Part of a small language model's weights.
Training: a variant of Adam for these matrices, 9089 steps.
MLP neurons of a small language model. Each row is named by its layer, matrix (gate and up: input weights) and neuron, and shows model dimensions 128-255. Each number is 500 + 25 x the weight over its row's rms, rounded and kept within 0 to 999. Numbers have three digits each. A neuron's up and down rows have the sign that makes its largest values positive.
A block is one neuron, or neurons of one layer that tend to fire together. After each block is what it responds to, as a language model described it from the Wikipedia text at the highest values.

L5.gate60:499467448508576471489509510545480501494531517496512509500517496472501492506513498501452509492492507462543525510537547448500510500505509466510489492490489509505494487497510468505498499491479517535507477522471488501504530518485491537457484510514496509478523481557486526511522492407492522514500474504501500485481521441530536499489508507458466478459537513502491490486541478485497505476433
L5.up60:544494459493578473526488475518507469494523516514481517508549494489485485509488432491509496493486535479491488524506501522504480496513506515533478486466525461493513543508483501491510506477499485470464505527505475469485531532493454533471489485516521491498502486500502500499459498477576510466479507513502522515527534523548485508536523519502520504498489499496471524474478502505453488470492
L5.gate296:491429510501473514530495524465546506505515456506473484502535465506513507532507503502512521520497468464497529532537504510497505543484477512535486503538469533521511511473488439512504485495498445515546531514553491510515507533496482502522469480515539504483491519545517528510484532487509467479484497527512531526506481470492487499504544520467480507466463478528522489486501496548532470460506
L5.up296:474498514508519487555483483504551464466529502505495494469489482440517524484513490524497489441484486498482525470516449563498505494518517509452505504436487529505529491507507544476511508492524518467499518513503525497515513492494494492496468475484513549485533482500481501505524485537484519511496526473518453548520466492486496467527493521449458503546491474509455455506526461526525529491496
L5.gate382:517463487493467488512468527555461519504506505485502480495472493537553483495471469525455499486539514464495536512499484491534512509480530508514498535502533505490505521468554498459502498539475481504485499485517482506495485452480509509485502459520524526511460488510534504471522504462497508501474485493477509520484461522536476544537480487469471529477506511500482452487500522498472468512504
L5.up382:482468509563506461471506486529488533485551498481488522504487481506459542491558450559509517510501504444543459499527518505491522473527530503545523493506491518518475480452480501502470475488514536501465546557501465475490545513464534517501486501522492564469498497492494522456517510508487511561486526471499484477557540471516488495506509490499500472506515519505485470491484466466494470525484
L5.gate486:525509501480538436558501476486531483469505535491457511495525479476496503501516480529501521520498493484533472539498498500506493505516557460444475461522540448506497529504500435508485520525503529513501479523511515455453488450483488477496455521484505501497533501542508503475492505455510471507531464505529486466525478501505466518476500480503492495473536485523476485525524497492468530486500
L5.up486:475483462493549498545532514534508484500520490471479528478469470474519439537536477576496510480510470499458481523526482561480496524528522537473433526504504488498497537526507520443474503531491546478499515496550493499483550448493525461466470516447511529500510497525515494495483502480542489480484474500504496483524461448485503496518535508491496515494491488509509458490472535535456484519482
Responds to: The first word of a predicate right after its subject or auxiliary, often a preposition or verb, such as were in, began making, goes on.

L2.gate307:465512536468513509496487443500498518505495489511508468542532493481503508482479496564460489580499515538465508485462513492533506527502507476521485479538528501473511500484510503506489496489531541546539464509480503466476524473481483482450491509500464487513497465514496511485474530497467529498528490497493557500461514429506519521462456520493514522527528535476505457470550474516520506474484
L2.up307:537520493505471543507496503530504502513496518523514537532523509467496476448508524511488461499504528507486545511494512477461525495524476509473515514521556515559519479533469481503539498527490536487505530562502486466482495517505472486485489511478541491494459480480506489526509501503482539526473512454504501518519493484477534476468497517552500511543514499485480519479517502509487502474486
L2.gate461:493513537455482508505437491521512562497454511519463532538502518491511491489512487514530515519478472462511517499486479493509525529498536498520479487527489511502478518488531465514546472458530514532539512551489526483515487505508497484451530535548527472567496487541501528500511480474495505524510470533459551498533469487535543476504486503498516476500514513466469461497505486502497525478510
L2.up461:512469504529476509494520521506532523556514498491500483510530463575498473523510529506491506458498536494487526474511506482526515517523503511498512511492474534530495509505470439506482518523465516520557503490504533468508486458498454509534441481516466495463533499514511517539497501466467506496497496497499501509481497489537512488501487504508487513548504504474490514452521481513555471473539
Responds to: Suffix tokens (-ed, -d, -ing) or whole verbs completing a verb, especially reporting or reasoning verbs before a clause, e.g. reasoned, conjectured, declaring, called.

L2.gate51:490490437491497518549495489493481529491487457549465481554508463479516513519538490494514505519503484485516503530533492498499512550449491491495471472502508507510550491506489492487510519511544506548580522521512510560531467496500516531530509494467478458521483481569520529521556443469511467498530498482497508474520516494479511493529522517469521499494478523507501507466495511492460456467529
L2.up51:530488478562489519512501508501481534520497504490479469494521474488536509486473501508477533507498546536513486511527514504469499502526466476504531571497524503502500495530476553488522491453542512495474464455481527514530486548523506515508497473466493436539493489493552534490532498469501478503493497521490524510483466459501510493514497532497502486536530466497515514460480513524479455508508
L2.gate440:497502486486518505559489513522514499529489468495507492501484414474471474492558496569517514478495482515487477492505497503489504538482546484511492520520462501497495527477537479533519550508484489552516489504559523503520523496517597537555506468492472479538487539500468482489497519512528482523543530478493461518497471470488496479516455478500516518559501478505508501526516495506495488550508
L2.up440:491487488518512459468531448518486545521500507497455539491486488525527476485518477496510528498491484516498528502533460531474492533501519499514557518500534487486515512514481510482516512475502470489523513438498501504486445479443492462516517458483499472551475490493521460513480437479475495446464482526487479447513502539519496521522484491477463476469458553471500533518546536498510504503525
Responds to: Year tokens in dates, ranges and tables (2022, 1991–2020, in 2013), plus endings of set phrases like ended up, at least, selling out.

L4.gate231:537527445534475495505472505479475463535455489540519540494523547564495468534536554494513512457492467470487502444474508486547506525483495539528526491548477503512500519507506494490509482542501531522457497475483535516480510520506517478496519533456508465490504442479540538503510516506520514519534504530516498464505486525504504536513452480494474501455529508510508497462476501529509522491501
L4.up231:517514522499516471505501478518516487505509526501526531528492504506525501548499468466501507476496519482517491497454470510506483481454462468468494489477511515517553489476519492525542510533529532484497494535493478483476503497492468510526516459514507529495547489510523493493457488453471518548498484469490478495512479527505468464510516510524505505458470538471518490487486540485523470496497
L4.gate244:486498487513493442464477486482522489473472496507499534501488474500485456493506529488493466481503457504467509475523504490503485478487531500516527478490487556481526527476481477521474463551536480506510525505496488490528492446462490480494482505498508487455498481484533483508504433501468543485511479498514532495473495535521516473492510516551495528471507533489519506554484531528496494516509
L4.up244:520494515483491501466526508481495482469517542518474545509461498499472510499483506505491530414510498481520473516533522466503479499476549476496494499531520492486521510499513486534500496556527509510491491465499484487506539511524546479514529524473527473495520518497478565506510498521486495514498502484517454488521547506521498489488541494512495463527497524493475476489507528505532553521541
L4.gate253:465519477476503458538489530469473450486497493491493473502507483504491496461520475467503513495501476501474457472498509503501483502535547539508455527503442461509526513546499489528530460525526514488473475482452525511553513515484484467488512522490569458507479518484525495474511464516491525467471500542509524493519560521522543510453504508467453518473508513525515518550460518545518481492537
L4.up253:522520489528494483496483512487481520511512497497555519515495471536511490513453476489499452534496550486504512523510506550466530493480516465511551492484514476501473493472525462512500453524524518509554462462504494502511452480483479451507487465475483466504532528522516477477472496469443486487511518510488440458476523459497477539529504498514496513519495511485514486496521505497499471496503
L4.gate305:489484508486515512472501520456503513481513525510474516516529516517465487505515481478515514521537518478463503493521459518516497473478471544487509458496484458506466523512523539498509525498494506521508539472479469520514473503465505511529491469497485474491507478526502472521546490497491505440524501485482498493542490456450501518488505518484511457475470514449504540485479546476479504521483
L4.up305:506513504543509490466476516478484503501461531458508502479440477554502492499526540510464517494509500510523533518489517515448509477519497473478488506498519492498493484490520496499486482505482490595493476470476501499517477489493571510527495510508460480477541512513497464496496549543460503493521514502501455449505489449470495534495532480507519500496514491477496466458499507441503484572479
L4.gate332:485503491468543472512536513499452486561535504462491504482536474484483483490516507520469498501482528513536488473501511476472485473507530473532522506527506499487472549503512467442507530472493493525529497534456498540507496497509525492484451496507484509534498534514541516452551531503489528504527500509505503493498515511541500505494468497494506524483508519471520497521468469490496511482494
L4.up332:480475484475483516497524502494553491496481536460456471479524482482528521564494496467472565461482502536481489454542488485518510490481473488450491510542510493508491537532494473466435545496535513520497500521471481516491508499547448512501516507503511508504544458460482518505494517482548489535522488476505446444500519507503502516488464476503468498434497497497482494474489499505536514498533
L4.gate347:480492516478540497490523464515536435502478536521489516480505500476495508480530503487483494517531506492541488511476496459513539559504479459483477497507492485504513496522477524527484526499476516482492489517465508504531528518545496497521458476494535442552519523515498505470491510516513522515496499459464474522515487515501492493541485501478510541554496527511525488461547526478483495478554
L4.up347:481490500535488480544496521522451467511453513491500543521505490495492473545485468531495513510500487528450538511539493492492501492489483461509484528479524497474431489512499506469482454454514527508501533472479464488468487519490483512498506483468502489555461494516486553534538495490433438515509530508484497498462577497468478510455513478507534503447506563484469521543479478498527478497506
L4.gate363:502525534513494453537482502481531504546541488489530512511551497478453487530487506537462498489505484515514482502466511468482513498514486483514540518483555507512519556524505491476510476506516473554540538509444511526485484507474505456477471517475506516549488515494494500457538493514494465501454495496439461457526539504538497510514553502509537514511523492510492467499505523495491526530496
L4.up363:489534500469510492495480509530496483473448517523510524497506521485538517516475502461477488475517523482502505542486460483522508484503560495476487475508527526484472470507570497506515519518520544513485469526516487460494478482503520541505505530489452497509507506522520523503510502501528518488523581505505481512513516460509517439489488510473500506498509462496514525486483518479513472492462
L4.gate476:461517512516517509479487523506491494477463514492476533518560486517538511482522457486509504508520511531458529461493482488539486452504520548502489532497478486479473491513502540510520529506538489509521536493465522484523448485517490479447500472451480487537523446498528514474534484473477483491490483505475512473544519470497500533514518481513520542481496526487501505463505520518482515477487
L4.up476:507495499543463490463442496502508513489495482467480515463487463512471526486507490490524512517494469480479482479472471448492511475487539476485488499460504482507506495486505494475468451510511484490488543447498491503485507490498471500545506478511426482551535506513546443477493458466483459501515536502501490512517472443521487499473507480508497531532476545476550483470495497509542472483490
Responds to: Later pieces of numbers or words split over several tokens, such as decimal coordinate digits, table counts, ID digits, ordinal "th" (75th), and name fragments (Boyd-Rochfort).

L5.gate251:509493513478473544514465523522510481468508526491550497521550527502524468486549501520494512511457455458497478537463501474526506526505525526503484492518486507501506543492494499481545520456515486473511505475522528475510472461507517516515481461522512455520481460507494468513451486469506463436458459492502514525511499499497523509520547514439487478480461525508487482477466520522505421520485
L5.up251:523519479534494456475507515489496495503465496462498482479477443515472490546576469433458478487487534474496507483473489512553515466443515533503483500476485481517506494460493475496484497448519468491544492527502529498455504484470485475526498492484537495502488497516517496479556497493510511518502463453483483460522511459513519478487496506545492510465481537464494457486505508514509462524482
L5.gate390:516491537498503498507476515512498502497517482501508503519509492487470503511511516500452556458471494495480540523477523506529544471489463524488469507546558508508475489461504499451554533463507496496536438497527505498502506478544536514493500475492500474513497481501505488498472434509532500479531498492504508485476501458513571448510509546486512472488517498493478499472534500540457481508487
L5.up390:573451485524456535518515484470478537511504477485496517482518493476510525522502546453506566478512510508506515557507531534508519527460462537576487506514489476507465498470500483446515496477490531489458468483538491491507479491528527549485492474520472512504468486498491495524503508491499555501562527524533500522528493528516539478497517574467478443493501490481491524483483484526492498512437
L5.gate461:532454521491477508529499474509514480524546492509534487525480460488447509487489522481448511433539513509454481443516504504493522535532505516476487500491491499554508491473532469499515527503526497451484520454482514505486537508512528492508490478490473523477484524484486493511513479472459483459498531490517531476510522527496532487532505508552458492503517541486524497508512495506505503491517
L5.up461:472478497539528503519504493477487423488529560529536505495540498487496538491474469485468506462516535480476495462540501546511518500542551504493543495543524510482518501460522524519502499518555494488491483492507482481467517517509504533507517475488495516500497506509477494504487505502476471483520506501500494491496527537495554498515463470518482491506519530456485505510511486504470499511520
L5.gate490:493519517494480520472534483520486474485533523499452500536536467491464501519508495497468500509485496472470499492503485466518494502480536509475478500513495492554484537485523459506517532473495509480527498469491490513467538468500528475504485483481481513539502525481526478477545479495509498515524494481500476515509455486521473509477516477546448510482489511483526490473523573502491496457531
L5.up490:518509494577501532460495489491468505481495528501492488499520500504489495534486496454466498529524522485518520483488544474496504491535494495494490497492499535537507455504491487476543508490492497464509483490550512454484488489524510508532553457502492467483498537480524507511523460494501494557518498491518481534499478504510563501491537493471511520466494497453513519505458517480512547483483
Responds to: Fraction digits of decimal numbers, mostly vote percentages in election-result tables, e.g. 97.61, 27.3, coordinate decimals; weaker on dates and unit words.

L2.gate302:497444509533535508497480486558498516518548480501486521516497481482514494561490482526478497511515503534462536525475515493530521499470494464528504503484466501495534513514484546486548517515537495544530520483528494499514505516511509532497498494493491458530443519530544543522499529498520521492493464498498509456547471511518498501542518461493533503495473507485524505484513474505494483502491
L2.up302:495459456511504465484484470488492498523470465479515510495507539479501473502530492522511515522472563515486502489570494555482496470512500462524565529495493511483443501500488478491482505486521519541504506462524444482473473497497454489516464476524500540489495527533461526491500507495515452525512489518505475507520475481534501545493476551530455515538446491501488476462496487525513490482480
L2.gate375:512454471521479495530490528538514474525522451457516495490513470494484467502490523543512508473517437577472514509477524517557530483483481472536523569477484517544481436515512497471515507510486532520485503469539468486553517484536509487468505492448456527482490510465491477506469514483533468501495530505527500525501488485485540519544496461520512519506540526499489504510477546473452476506525
L2.up375:545506474499525515488535509479499501533479484537550464565504439514549469504505506553485526509501536499494487501465495532533513514485484482451472469531485477530487531532492504571538511502477499492485442508510523472507537472444489499494504532540475507494511481488535513540484478515479504560523498503508476509491473525527483526483505493504497509522529501487484504483478481465521514472478
Responds to: Apostrophe after goal minutes in football scorer lists, e.g. 80', 84', mostly the last scorer before a line break; weaker on table pipes and name fragments in lists.

L4.gate9:503443485497476524485533520495529544516496500490469499494480540555517511531508502444477482522514507492510482515476496521487501482530510482503530446482522497484491490452519482491513496504465460473509524499515460493515508495517482517522460508511498529501484502521495431512541524520531504517502480466464501498514462539469467518534510491502516531511510535588515523485469535500513472504519
L4.up9:483491531553541497467455550497560467529487523494496518513543495470471491494497479551490487501503501495526454498491526488538515499497507553527473536521513516506498514481485482500502480573486514474520492486509496514482520486456491487506489499475531461517514513498509502459467519505498467533485556475491516501527550537537506480495499478434521498517479513501534473485517499506495510507517
L4.gate93:518507510498464492488518472503510485503494511499465513452513518494516516480520483515471484501524500514465478527479522505512493501504485509513488457501537498507490475485492503478507516480486486469515531504591471525474529495534534537530511507503484514523460471488495474542533531552481487512520486431505489506515474507550542473552485486510485517543479468515449512503507514480523475471521
L4.up93:519475489502504483492531563477487557508500494502496491483561454509511474509481524479523538514483528469511512528507485550457459543513487522518508512531458516495516508518490499506479506484498503544522535503501462500514490512474472499506467487513485483539506485515499487510509511494511463501493546510530539485520515536506509509440486520460478503480512516474475520524492485518474481489514
L4.gate124:499489535522471475532501558512501494510543508537485470499492518483491496497519517540438454472473466485485512503495460486535520499516477518526469496514563464544472476464522485523482490497447469501474532485512495484537490507496468536497463482503538499517499456504507461534496471533512524467529513507487508524504472518513509466498494521517492537497492477525528522483516510522509473447513
L4.up124:469464491532525501454517471513506502553488516509488494480532439536468499489509491522525482529533524514505484504508545526519494471475464509524493541490456527497535501521525459478525518514527565560517497535532460471499519482490511528517490525515514507509557504509478488550520494511483456496537439482516462512509509506534485488484513452499453515531490523523439496487553535470491464494489
L4.gate185:492468517473446509519492500570500456547482522513459485530536483507495508503496533542515471487464430472513480512529549476518508507487501467459464492542473509539485524520494481525539476518487563530506557510525506483517486503488492513459526525462491509522476475534513503468533502541480482500499510496492521503508474466494542492525506488497472467504495488504469458488517517488579490457560
L4.up185:530460495502512494513517474502550471499516492514484507533495508473557532507533492531471533527514434488552494490553487499522496465495535493507518541477506514513478524531489469517487468466496493515499510516529534535534481522501508504499503567515523523500495546531492518483482508472542497538526453530504524485502498466531485518482493451455541487527560475501521496499495482492548507468549
L4.gate225:450479479515453540482510508496536516519536473512502484518513517512512463502495492525466491519472525482520521460523517492507483489507476460455530512514525522526495481510530480522501499499514500498527496547560540454459558466501490488496520556511527506525498502491485477520493507526505473520500444467511498495446483501531512527494516493518483501542489493482495463500543506477481458480562
L4.up225:420495509515497487504504512518489479523516471549532469538470513501487473533505471488462469501511490506519491515507468495488499477525495494505475512495482473525546490533496484531467455507513478468511505474506519522528504506519481517486520521452562482481482535530503498530497524476536506536483497455460533514489479502497465464478509493509521528464472557482522499465500477502478496502520
L4.gate276:493499507482520494484502471506498500523533484497512462535500494434465450496537501555445458481493484471496525515495485506481510509510492482484471523502482482515482502438485505515506491584487524457561507561521521498471545494451484520501533511502490503528494500521503497500477499489548502533495494490489492467521522496496488489504511508506511502521497545517494487492499499493496492522518
L4.up276:473474514479498511498512483499497474508511548502497458491505514486492493521524514554494497475513449460511564491538478519523489469477532497518510517473508519515518477487497497513456490501535544498505514501545523492502470509464472527494544521530507497503497502492491498544511479515488543515563516505523460495494521453492515512501488507494487482525487526498474494483504469448499474520496
L4.gate454:495485505456504531469459524519484522528488510491517509498477517521508499547555489506501483488529504504518513560490514502519534460529487498510505497496516466467516511495528504526495486455499473535555520548501459455493465483472420485507529479499491521461497503512497552505543521495485495505514495506484467470532520463525462496512528477517531493505506538496521491476535534451520495446509
L4.up454:513518537528562475490476490482491490516468504456475531461480506504528489504504468503526485490489511516503486536514507533493482520508486531481550525500490497512488515560480474497484493490526499521504493567529459497494481497514483488490518451483480517477507484459468491529509478482488487480446477518515523493469496462517513515449499500468466453515538512490495511545506514491492498490465
L4.gate467:499472539511513482499442461470547495527530474494514501490535506479472497545506487513494502509512475570488537510533478495540524493515539515493554471500556501492522514515509505536484527550485528512509439507508505490496520458497493461526517509550514520524486529496510510476500508519522537545482514491478530461481478462527488531533513472515510477489533478489494506474530501475521512491506
L4.up467:519499479506507504543491472514497512495540511522508514509468513500475452488518467539497527482506488522500485513523514462515503504479517467485473513526519441508465468492490496522496471487512502473462544513539472497538476486510459505524486582470500526518506466501492461492514480509474488499503484451495486492531493495513505527461542488485502498504469524525469470460473558477493492498527
Responds to: Mostly "in" right after a subject or auxiliary in narrative prose about people's situations (was in trouble, is in love, had in early 1873), plus nearby predicate words (decided, move on, falls in love).

L4.gate154:454507459476498490486523460554523480497560473482513487515510524527462505521501481501504503519491516463504502484547531480534529459473471492465537533532511504463476529523483483568534528506485506492490482517477444505472509502492476481518517459495474484522471504513497506524508476502487501496475493493480469473462513513506490523500510533523503507500493529526515458514533491460484504505493
L4.up154:503508476458507534537498497526436497468462500480455478537535489531481449528485522484503529508498556497509544544546514509521490546512485535526488482468511506477526526438501500465496512475509443510545505490538502494533516469523542498491484475483515505498468466493495483540501478490520490486469514500509551491527481465500516521482536526504496472512482523491499475481520507504531515526500
L4.gate160:483507503465463505471510491545492491514466480556503492529495456493496516462485511503521509464524491536479478474517486508530506517498471513476477516496496468506526527513519512484501486467458493485528498460493505509478479493513485437461505513536529519491449498513500469534532535486497502458498473470504528531511453464505469522501497476535463519498476506508553462451558543510503520510506
L4.up160:547539556514519507524517462519482505455529509474489522522481483523524453499481475503498487509494476498460494514511551489514503527523437452525515504513474487472503469521483534523515492493480470493476471503549477471530502465507533514509495475511471496487531520467509467493480472508510553523475510519500498521485494529519476475491437485526494519464469514489497514529507502513484466482476
L4.gate309:523524495429461494496466501505494425497531499478510498496515502493503515487532486521531496480530513552482528539496488503452532491496492515505505489520525440497479468522546513510499467521507540483499473522518495495489484505489531524494502516505504496515488479532507521490492467480490496522462547522496521499540515481523497486484489516469503474517530466523486481542510479524506564501489
L4.up309:464537522515495487521509538515453504530438508477473519482510494507489504504485477511473507542512512486552488480496498498513510481487496516471542537522473506506485524539465497497505535477474473546529509523460463491509494467513457519505458500495486517520422524500484529524447489495492498484472476475485476489502470461526495476485547477508460493461527539488527520471437524530426516512475
L4.gate339:518520525492469479489510485510480498483517487530513514504538534516491497469480490509482480501485518499450500472476482437512526498492452509471501533485520468533488474484510506504504505505514498472524532461538493466508516488501519496511481515470513484507496487508487499510532457488510502481513536493488594502463529503501538511505530540549562565482504532525511485490469501456468527532530
L4.up339:512526480518505474493481491534482415529514505492467513462513534468464537471478520531510501533503469454555520481500481521504492518533499491470514530484514515517486469532492486499504448523519509500486545477516511505516511490510507503515442514468538488449469482500507499470479516522421502490519514518482496537446532515495485491445519536507492497527499533511494505516500455427464504504501
L4.gate362:541470505496504531512480475521505491496499507493516497513458456495462492479494471529450512505488532458519511487492508464535545456492470491464517524496486480543525464471509483512496494506514495508515505536553536495500513449498476507503482455540498530489474488531498468517449510523505479511486506511500476477540522433499501478513503462519518486518502503568510509495517493528519465511478
L4.up362:493521532504526520500529486493473516493511520493445520459416488504494493466483488541494543510561527521492503498512501490522504465535464518485454543517460472483491505489509478547504533510511496473506481497597501523530527493523526477485476468518520516479436527467467452500454468482520498478488518525552491467523495471539481510534449456503509489498521466501517484514482468512514479504502
L4.gate378:455479512482479493500502469516538486482498523515463487502510508490458485477475473526523496479546496486490492523563503548510508513525537472484503521518500538487522529491528523497501480502547528481499557485539499501519479509514497528478508485497481480563500512472485466515524491518500488469496497484530525525530455505535511425478501509530463529478516484538512481533545521536488499521514
L4.up378:519506498477519528478484516512499527529484491516501488510525483505494529505504474515482468495541482539496490501502490488552515510489508479502498507447478505494496524494506524497568514513523512517490489506521507476505450521510532534512538487509483455530492473502474509521547514510547503519502468507524521511495465517477499514477502519472550483528458444510506545493490515483469473486523
L4.gate406:437487510478503487517489487502480484480481492501441499557485519495545462522526558481489496496510492553531525527499503486515526527506518476503497537505509509540500472490566499472504515503466431495533540563515504457541510491523512455516501481448526473540492484537488463497471516494486467514483462485499507489524480502489540507502476473527486504494539513496503486497502509525508452428515
L4.up406:456524495542495524532507520534500482476525529499505521525512523510462478503525475474517492524502510474492451494523492507476512500455488526480480453480550517529502515457483477538522520481495547509502512512509519511517484525511516494472492504525495504542498485487502479502476464507471509490456512452446476469560496471510447447502519505524523481493528507472502522477499513472481480500520
L4.gate424:523499495498479536513494490546478495485540488469446497505495468512502504495407496481464503487539551480486487491522532503495514500487488510478466518544501442509505477504518498519517489530505499503530499486541447460517522490493496506468513485508485488484479482490500493479474471443495474503505501468492511451519513514542476518475491523507524501514490485513488514452527506475505554490490
L4.up424:506499531475482525478471508475501474506484453491487481478474514480506482492498478517503494499567461508440477509464441529481516474476508530522516488489542495493500510479496477551517512448497469501475521517488486513507501504489473571480529523522492524458486556480458508489498527491490483466512525525509515451539487503514552535555538499529474497565511526512524450528511490497514516525535
Responds to: Boundaries right after dates or figures in structured records: mainly the line break after a match date in football results, also years after months ("In August 1993"), table pipes after numbers, and goal-minute apostrophes.

L5.gate271:485507485497526522490489455481479483528480503431534486543470519469503484539474457511489455538548525505491501486472470474528502498470499475439486479520502502536451496468460482533474481477484508509493490505460493489523509490494493470486501482527515489479488489497509520455467485470485464489428531497453555438533502513476467492500488514499511488470528518490472507486540510458491500472520
L5.up271:533490481548487519471518493491452479512491471474496535469483471515508502492477515522506462587531521487501524503498522520501481481491487498502505536536504522503471495518446520489497460475522499491480530492436425503522519494520473452508487475503517506450479475514479534486460514497519490462464492506510500466502491523510483524474514501477455465482509503506467499528566513487499507480485
L5.gate273:494525495471471487472525502521472492435522503491508477494511490458502473464499513488503470521525520504474467480474521533518504412472436540514484497528449509529462456495551514500521488532500474481480489486526490511510502498475524464504466472494518473542504490522492510565535547483561537516487527454533494519523517464516520521516479499545452492444541521469535539453480471481492494508483
L5.up273:450494502488491551510508552492524570489480507485532501473550471513486475478457538523511492482526546507479487486527511535480492443477492517479496489489467505480460493518511485479526512515479485497486500470528516508492447493475497448525483452542518524494502444550490475508530508508477457516482505459510544499531542456472466484522466469555489521524515539514490525509499496460506476516487
L5.gate280:513477513535504561495453468505469456473545488487516500513551505537505493475496481494484518506533491501451515496518491504541525502469469517519512517537479471519473537519508500513515478558472477502513519447523493556505528496536508479458473468500492481503465462478525466491502482505491498515474493507473531471529479487507505485518489424550485513517512482504494486504516498532516462493523
L5.up280:550509488475490530470486507502470507486506523517508496466513487505508446458457466472453468526520526492477494563480484483483517483464513509500491523501524522491512489515441477509496472512503508511531514504526462528506483458518510462495465482479503476503458511514493524518482488501498506534519513518504539497542420511560477490520542490517454502493514530528502446483514490507537518542547
L5.gate354:490511512526515531512433472508515488477488485482513501457534490465518473489456535486479477483515502465486544500511535492504520462536510564509474519510487513524485533506497505489555491493466482490531517504523481492503502474546494465505482492528518487508459511504490525520484443533525501479509523499477519511534487529537462476511479442499502494498504535496521458497511473560516460513515
L5.up354:509494474495513506480495518513525481502480515510481524517520507459517511479508480479480513504529503470539528514522571489509470486518539548497510541501500533495523492535533518484549473515536478521496512526511469520517515542557495461521524518445535470488485505473522501503497496534504526527528469468520508530496556510507505485503524512486512470488491504436468502535504485606504484519485
Responds to: Newlines ending a date line in football match listings (e.g. 12 August 1999, before the next fixture); weaker on mid-word fragments in names and titles (StarC-ra-ft, T-alis-ker) and on closing brackets after imperial measurements.